config.toml
n_head = 3
n_kv_head = 3
norm = "layernorm"
positions = "learned+rope"
rope_base = 10000.0
qk_norm = false
tie_embeddings = true
lr = 0.0099
grad_clip = 1.0
decay_shape = "linear"
dataset = "wikipedia_en"
MLP neurons of a small language model. Each row is named by its layer, matrix (up: input weights; down: output weights) and neuron, and shows model dimensions 112-207. Each number is 500 + 25 x the weight over its row's rms, rounded and kept within 0 to 999. Numbers have three digits each.
After each neuron's rows, "fires after" lists the tokens most often just before its 100 highest values on Wikipedia text that the model never trained on. A number after a token or word is its count.

L3.up467:512445505497539513529525462484464471497495540474518523498495483512471495486520500483475521490539487516516454540529477490504540475553477496509525490511507519507504498481501485521473510517451522508511517519489480522517470492501480495519524481528506523482482500446482450513507494464556458509
L3.down467:497472475496491511501523495524513505491501466524493539482492505428563475439479529495490506472526494475488524531496456539509456487542481484536478496448525488491498522513522519503464493504488536512510468510533485487532534475517488511509487496480507487468485497525498470488484508494534473496
fires after: " P" 41, "P" 18, " p" 8, " pro" 7, "p" 5, " co" 5

L5.up1308:515491508467486491506475510503491509495467454509497474488491450515499514503522515518513529463545459507436517511508484516474504503502474466498510497525443495510466485500509573492514551489473510494469474502501450497490520531508532492502491503493550554468486467497503490524524484526528492517
L5.down1308:512487514503543479499492445496511496501490545499492543501511510511498479505494512511525516528502502529487509511478462484472507456529465478523492499462492512465564485500513503492484489489491501465463485515503519480483551502490479513501473500530525496511514536505497497520533571506539491512
fires after: " St" 19, " the" 18, "re" 6, " De" 5, " A" 5, "ia" 5

L4.up725:514487484522512458546508496484474538527458492508498504494480492525492523496535480485522488488503506523485514489482479489496535493483478473451519472474488545463460467510524509486498458499519458520533513494482449501489512501466494512527495495510494537461440500497521558508479472527468493524
L4.down725:456472485462485493479514495527485499510461488517534515493546511509496520465486499487471532495466551542489515502493533486490457539500512524529495509476506494510460540476459510488534493538531491442517510470506533520494495576524507518499543507486521434470469468520482468511510494500468557442
fires after: "y" 12, "gre" 12, "al" 8, "68" 7, "en" 6, "an" 6

L5.up1290:512500486552485555488479520512502524514481498480550511501502492551502520453533518529507450501469478480523485529539536524477456484499544531481512493521504500522470511522507489522507513521509485526529497548495458479499482482490513494519494528475544515544462456527494485516479521532520509500
L5.down1290:511509556488517539494511516506515541523514481514534475489442517486437501477522514491511487508538489517554529522532494483496567532503557520510513470496448498472528515542536484486511538512510473497516528501471484508521512449514460482482470459492501502506472493475508513481508446558482498497
fires after: "s" 36, "S" 11, "y" 8, "es" 8, "im" 7

L3.up577:497549511501441487505484470515468481503519476509484480512513499480481481485517538546502488488445500481512469499502480480492491508522503512482492487505543487497511481500499518485561507483507478470521478475502504503498521460491526512486468474527441495554508502482502479521471482521494494508
L3.down577:482482487493525521494528522514549500477475461501513514529468504530484511500485513460525510478504465527475462501544496494512521541462518469489485520528492509491497524531465479534512503523496511507500500501539523548490494494466522503540539527497553462458512486468468538488527512532528516469
fires after: "\n" 20, "ar" 11, "n" 9, "ri" 6, "ur" 5

L4.up809:552539477488499506443515474481496495484490503499489455457468466502517533527520486499505526529504490518471516503538471501536478445496504485557519492444527494507499500519533542458521504508529476513520501509498473471519523536485486500528479470514434504493521481514503500482506481491491544528
L4.down809:457516494504544502497495459488485493490531489480530534527496515499487529469456481550461477431500507456512509497459511493491508516505516498526492493558506516495559486468514487461509505498498499489483495467512505540504503499513495526506502521512525522516539490513476498511506501517531498483
fires after: " the" 26, "al" 15, "ur" 8, " un" 6, " The" 5, "an" 4

L5.up186:517479467460529516507511517510474485508495508463485523496481503486504500540468504482479479520481498534516488545511486529468504469511483543517496483501468496477517481537466544498535495474521503513486517551510464489482521482529496507492491487511418498484513492498549464463474475499486528467
L5.down186:500501526543499525497469499517522552476525484520532487459476539512467490502510495491505481538533490512515489491477480514506522522465508471486497519488486481485512502431512503552526504506508499522519526428486461521509500516534464489514483473481499490446484523491533463518517474522507544498
fires after: "\n" 24, "al" 8, "y" 7, " 19" 7, " 18" 6, " " 4

L3.up1247:481538495479523452519502460482529476511462494498521464493506521534523483529505501494503454494499511482516531485508496541502450485495466456533529449501502486509518459527471509510461487497481478505511464499501519476524530462509496536541479524456517530512516504414489513527520506500497512510
L3.down1247:496442527516494513503474502506511488475532500493493492496504511491531556474485484469511478513461474509500491479484510512527488520575482500488513545495518481533487507496522521491535510535491509506514524521472509535501490513501471508476533520563504525518490502520524480451523486497494481491
fires after: " c" 17, " C" 17, " cl" 11, "c" 5, "ough" 5, "ri" 5

L5.up334:523495457487509517500534519462499511483563480514503480505539512488503482495435463495550556473533505475511529462485520504519531521483491478524571459491478507497504473472515495448496500475505493495531460519503497424525531524514444548462510491484495443472517452475521516554507522496553510496
L5.down334:536486505505518522459505473469510489502492497508534555536507501473483524491517449502532544478499459467501547487495504479515489511489515509482512529518483545519481490473497503493512477509505517481490480449454501492461484527510505504512478516535493492502521491491554453528471461533492478501
fires after: " " 29, " 1" 11, " |" 10, " (" 9, "-" 9, " 0" 6

L4.up813:514500509528518505480489518544465543475491488465487487499468465547486545500519462478510539502461489524522510530536484469455505456543507493521533499478514472554530524527517486504461446517480492498499513521517460497475463442506462499493506498480524507535505458466507465501502509518448503513
L4.down813:514511489455479502493452544474508466570496494515531520489524518495481475517520538461517491498537514499477441496469496520474520535484504488485531522520508504487451502489492493513521547438497531523523468516519445498510464530461474431520464511542487510499472507491514520479498519501528465490
fires after: "s" 30, "es" 10, "el" 6, "li" 5, "ne" 4

L3.up676:475479511508497509529478501513500526523475460500478512521521518497482503475455503470542494455488482507466497488471521498501521507501491482497542491503483498478538453544486493523529491461502527512521514494540498511511528502486505550508433521499451524465535500443495517546494500530484465494
L3.down676:519538492534518470451539467508518457490576475494516505474503529515561463474506476490488510518468531527477473483484522465523498512491473483483505515504525486559518508488517492461530487458435484520485490483514508505470484504527482483524544481511494456494490482510487488518496524469484493544
fires after: " C" 22, " " 13, " c" 10, "cc" 8, "li" 8, "C" 6

L7.up1270:519505517483507507457489520475504503538493516531468501483450471514461484536502452520545508518554481493470497515520509461523477502489475478494532511537534468526462487495551520476517512465527470475462498468458493480496467537515500508450479504517485488497510502521507489499542533495496509488
L7.down1270:500509474487485495487510472481474476482522517459558508526487493498516492508462553509450457524479512499520522530465502540471508471532532525524510486452486480492519482507456548513475556493496502474490515462542508506534515521533489479550512463468561518502457462471499516480461479462538513455
fires after: " U" 19, " the" 14, "S" 7, "A" 7, " B" 5, " A" 5

L4.up623:463483513515540462480546521509533492486482467493495512504456493512495523507503496516518499482558508473501500522473485515499505535513488476478498533507529501523473508479503493524496493527522495546546489519495407496474448483455498517467509445528476517503518476509502497468498519497445508563
L4.down623:511489514499470454513508459470507470526502479509487547542495478506559499531517499505479496498488477499487535529479550506487499525500518467483506495470516503497460506524495569505495512481500515473528504496488488532522484488577474453477540487513455509542460537471543509501508532502498510473
fires after: "s" 31, "\n" 11, " de" 8, " lo" 7, "es" 7, "is" 7

L7.up1521:474484503475521577505494477538476460489495518549514509522539503463519513503484478497551503500555495482492486533487497496482502448487536518517519466488485514537518543527508473487440529492534513498506517491501488477523509533495498489481479470499514451512461489476531536496480488492484515530
L7.down1521:541524502520493509488536493526503493517471498500496541527504496473487526495522530497507509532510510506491471485509479527471502549462497534505514506500475533540479569477522467485541467568529504494513525504457480502509454539507499484516540472488505487502458490518518541527512474524501530481
fires after: " |" 46, ";" 6, " the" 5, " (" 4

L4.up722:530510506465481457497501561521495535500486516487462489495524532483537446538503528522503495453474496504522578495453534514486530489528527513474451516497446535517494533510499500508445500488456515513540475512563497502479541474481478526528462489514537475490447464527497566540464499511501532519
L4.down722:448442511485491513535507485470514485527477521499537495498527476490519502471460510487488545525507487490508475520470468512500497477523437533495496501552517482522456541485530488493533483493531455489511528494454480486523509492494517504538532559540480477517496513417501459515506508512500453458
fires after: "s" 21, "al" 10, "ta" 6, "an" 6, "op" 6, "em" 5

L4.up939:511494485505567520499496512491474472506453485540554460481474500499482469484531537479499504451486514530509525496512512522484489460494507502502523488478517470509485515482438507516541506470522532515520495536488526485513506505450544503512514499472450486527492498468483468499526528519498512530
L4.down939:509528507517487503495499492532473485464517528483495562500519478504515543520497479532521507472526477509493518458502486472538485508493534480497502585557465484474521517490539471474520501560506526495508483484477504523544529477521536519499507502497515487482520531488505496470498495496488574470
fires after: "l" 16, "r" 14, "n" 12, "ci" 7, "br" 7, "b" 6

L4.up1336:488531512553532488534524497567514539491502501514470533433515491485504497452506505496492494490487463467534517504487487500494499501493467516469495515502500471481518468502501518523460517512478505530494543495507493477566519472512508508510463522510494509500514465499448534494488561487522454475
L4.down1336:503486504463516526466410488460537485501507483493491452532530494519480507550544525509451511482492506516475503495483470475562484471470511514519486535559539480542433496497536531507492532462471477514494553480483528507472495484472520495512513497488539498503480478481522499503582495517506490543
fires after: " " 29, " form" 9, " f" 7, " di" 7, " ch" 6, "u" 6

L3.up163:524509513513516556483545468502478495529509512481471522469471502471459530490488485507528471472530503519493484518565472509503522525520477461451508476544481470505479488490505506497521526522510505495479505484424479483483473492525535538476487545493527515533487455560475516514513524517543514468
L3.down163:471454452512497519469471534482500525518500470503466500463497469518495499483489445514517484525503496515486540505486534542478457508500525489534517483499512542429491480530556504490498492528508526526520516486554533512486496461514513495469483489492551498538478510496483488500476509519498528471
fires after: "s" 22, "ri" 18, "r" 7, "es" 6

L4.up1099:494497494474491512556480502517468460464517532509539491479504512454550441499479460445494512512487482486502489508489477514488484448510473471463454498502489490520539483488474478491487567488511477542489524530502497545522519494487506501488438533520510540556474500442431540517524527509481511521
L4.down1099:508498502538528528479497508467489509537503502498460504486504507521519484507524465492466542457499463481498522530508467484528540513489492521520510485487521524505463475499495533479516474481505459473493547480478509515519469521527521552483459526510482478461451527457496470441507543474515520480
fires after: " " 44, "gi" 9, "u" 7, " pro" 6, " bi" 4

L3.up614:508543517463493502488513517485532521462529483486522500464524504479537506465511457528516515478524451459455538505486505503523503526494498543472483514513492504529479504489508475568518519486500512496483493546469476499544518452520520555508458487551520502488525484528490502484494481505485460459
L3.down614:485458498510504446522493460495508528489464513520514528502512456492523539526514560455503494500460520539491511510494473521473547488461517542492483535517471540488458512542470503509478483534490500480522472490498484457534446534465490458500457492505501552526455496483438527554480527501493513516
fires after: "s" 21, " " 18, "ute" 7, "u" 6, " co" 6, "it" 5

L4.up887:455543501486477490478549462517493476483513532517553499461536491485496514514476527471489504475479496499453466540522528468504481471495475495464499510483479460532500476513443468437519526469521527466478509510496525466494500541487500515541507533503514489473472454500515476457520511513490466423
L4.down887:494513503490548488524479523499522532564508462464498525514515509519503513468504509521543526523492518471498470523533460521518517490494500468508516543530461512526495471481543548515506514483459444486519510526498478546483472480524522470490477520479471525484479546527504494472480533508506510507
fires after: " st" 16, " d" 13, "st" 12, " St" 9, "gra" 6, "q" 4

L4.up1528:507485488433504509469504520477454488505488500514505491464480499547501543459479511484509455487461518502462558494485519480491531482516467506480520465489480497512498454482510529487509508509508515476490526534523461501555482537522467511505498474488498454518530520494522478505513496575542534505
L4.down1528:552491515485506483500526494485493452463445517498513524529509508507509448471489456514483530507466527494541473470464493510486512479481484520469488523472506547512546499484524508527509512466519481516494493550485514520482521471489542499501524461528468551509512502513511545462487453476492455495
fires after: "c" 18, " A" 12, "l" 7, "u" 6, "p" 5, " re" 5

L3.up220:515489531494499541450531498546539504505513489476513524481531479537505463548467460486487505489532477495538491512474523513518459487496552534477477482430508485484499449524497496505514497502503489505478490473493510515514502501515491508544493474490500486533527484515517519462484524475520497481
L3.down220:516492484498493469494450477479515510451505529484482502508478534490524500498526466466482535452531494435488525529503491522461471519509466541497534494531526500534530577541476506518495513499480478491527494470477486443507488453509475478494489509518422506488474482514528506507491486491476467587
fires after: " U" 53, "." 6, " fa" 5, "um" 4

L3.up1218:451545493532495536528543482555513509467491453496488507471482508492490466509473481520500509506494535494510509496479465503466491475518530501479500482493507471500504502477504486540463500550482468545510532503458531510459459515492514469486506525497556540521479488539538553521478515508495507474
L3.down1218:474468496493502496477497519475542491497499504499521476518532460475545548500502479539498482472454491504486530472521500523493507514518495499519506459507522477472487508512535545499566508505511468489483465441519487521482479487498490536444512551525541489461551524506490486471513457447496451504
fires after: "s" 19, "ri" 12, "ver" 9, " Cor" 6, " Go" 6

L4.up1348:437518441518483535526541493496451488496508499497516488494506465518494519472506588489497514500497480461540509480503504460500528504515495447511508530507501475536503469513492566530534485523537508486557464500478521501523504491500549513513458459560503505518503475536486472534458524457520476493
L4.down1348:521483516450471535493454507488491492501455542490522527467498525491519507494511453482503463531527496471517506532489517491520483492504534516520495518492477524516499516520534500471514541520497547505470494480513513526466498502510473505547477520483496497534529500493480510519521478521460494476
fires after: " K" 15, "ar" 12, "ri" 10, " St" 9, "ist" 5, "y" 4

L4.up105:528502460508550444464482498515481523472549506479477457479525464508511505470470503472523507473488511521522515503538490517531468520511512506514471504473506473504478508508507491474527503464513494492529472542517513533495471526507491512508467539525470479483527523508566538505480533461532509489
L4.down105:488488542503496531487472461478518527555447499530579499518511508490488525499504469547526495510466499495539472476483519499472518475470518463508515501537478548520519535519476524532502501503527523464502530485455487472495518484524494478523508504445517531500504523469483461441524477514512484479
fires after: " the" 19, " a" 7, " The" 7, "d" 6, " an" 6, "te" 5

L3.up1241:514529542493532477521497474464542466485526529481529487496507522481481513494528485523504489527575479496498502539469562494458451507566520472475533480511510525503506516544477503503481511487524550472510518497454504461487465505505459520505499504487508520477443462490485514480516474492546509493
L3.down1241:467475465516450538468495465511502485504489502477458497494539499492500523488517467500481548487487486480518495501453489513477514515494495471479483510485555513449468497490505502507518502494518527469469545547518493526460527520468487520569484479546425523488515521466504550509478497496521509531
fires after: " p" 23, "P" 18, " B" 13, "p" 9, " W" 7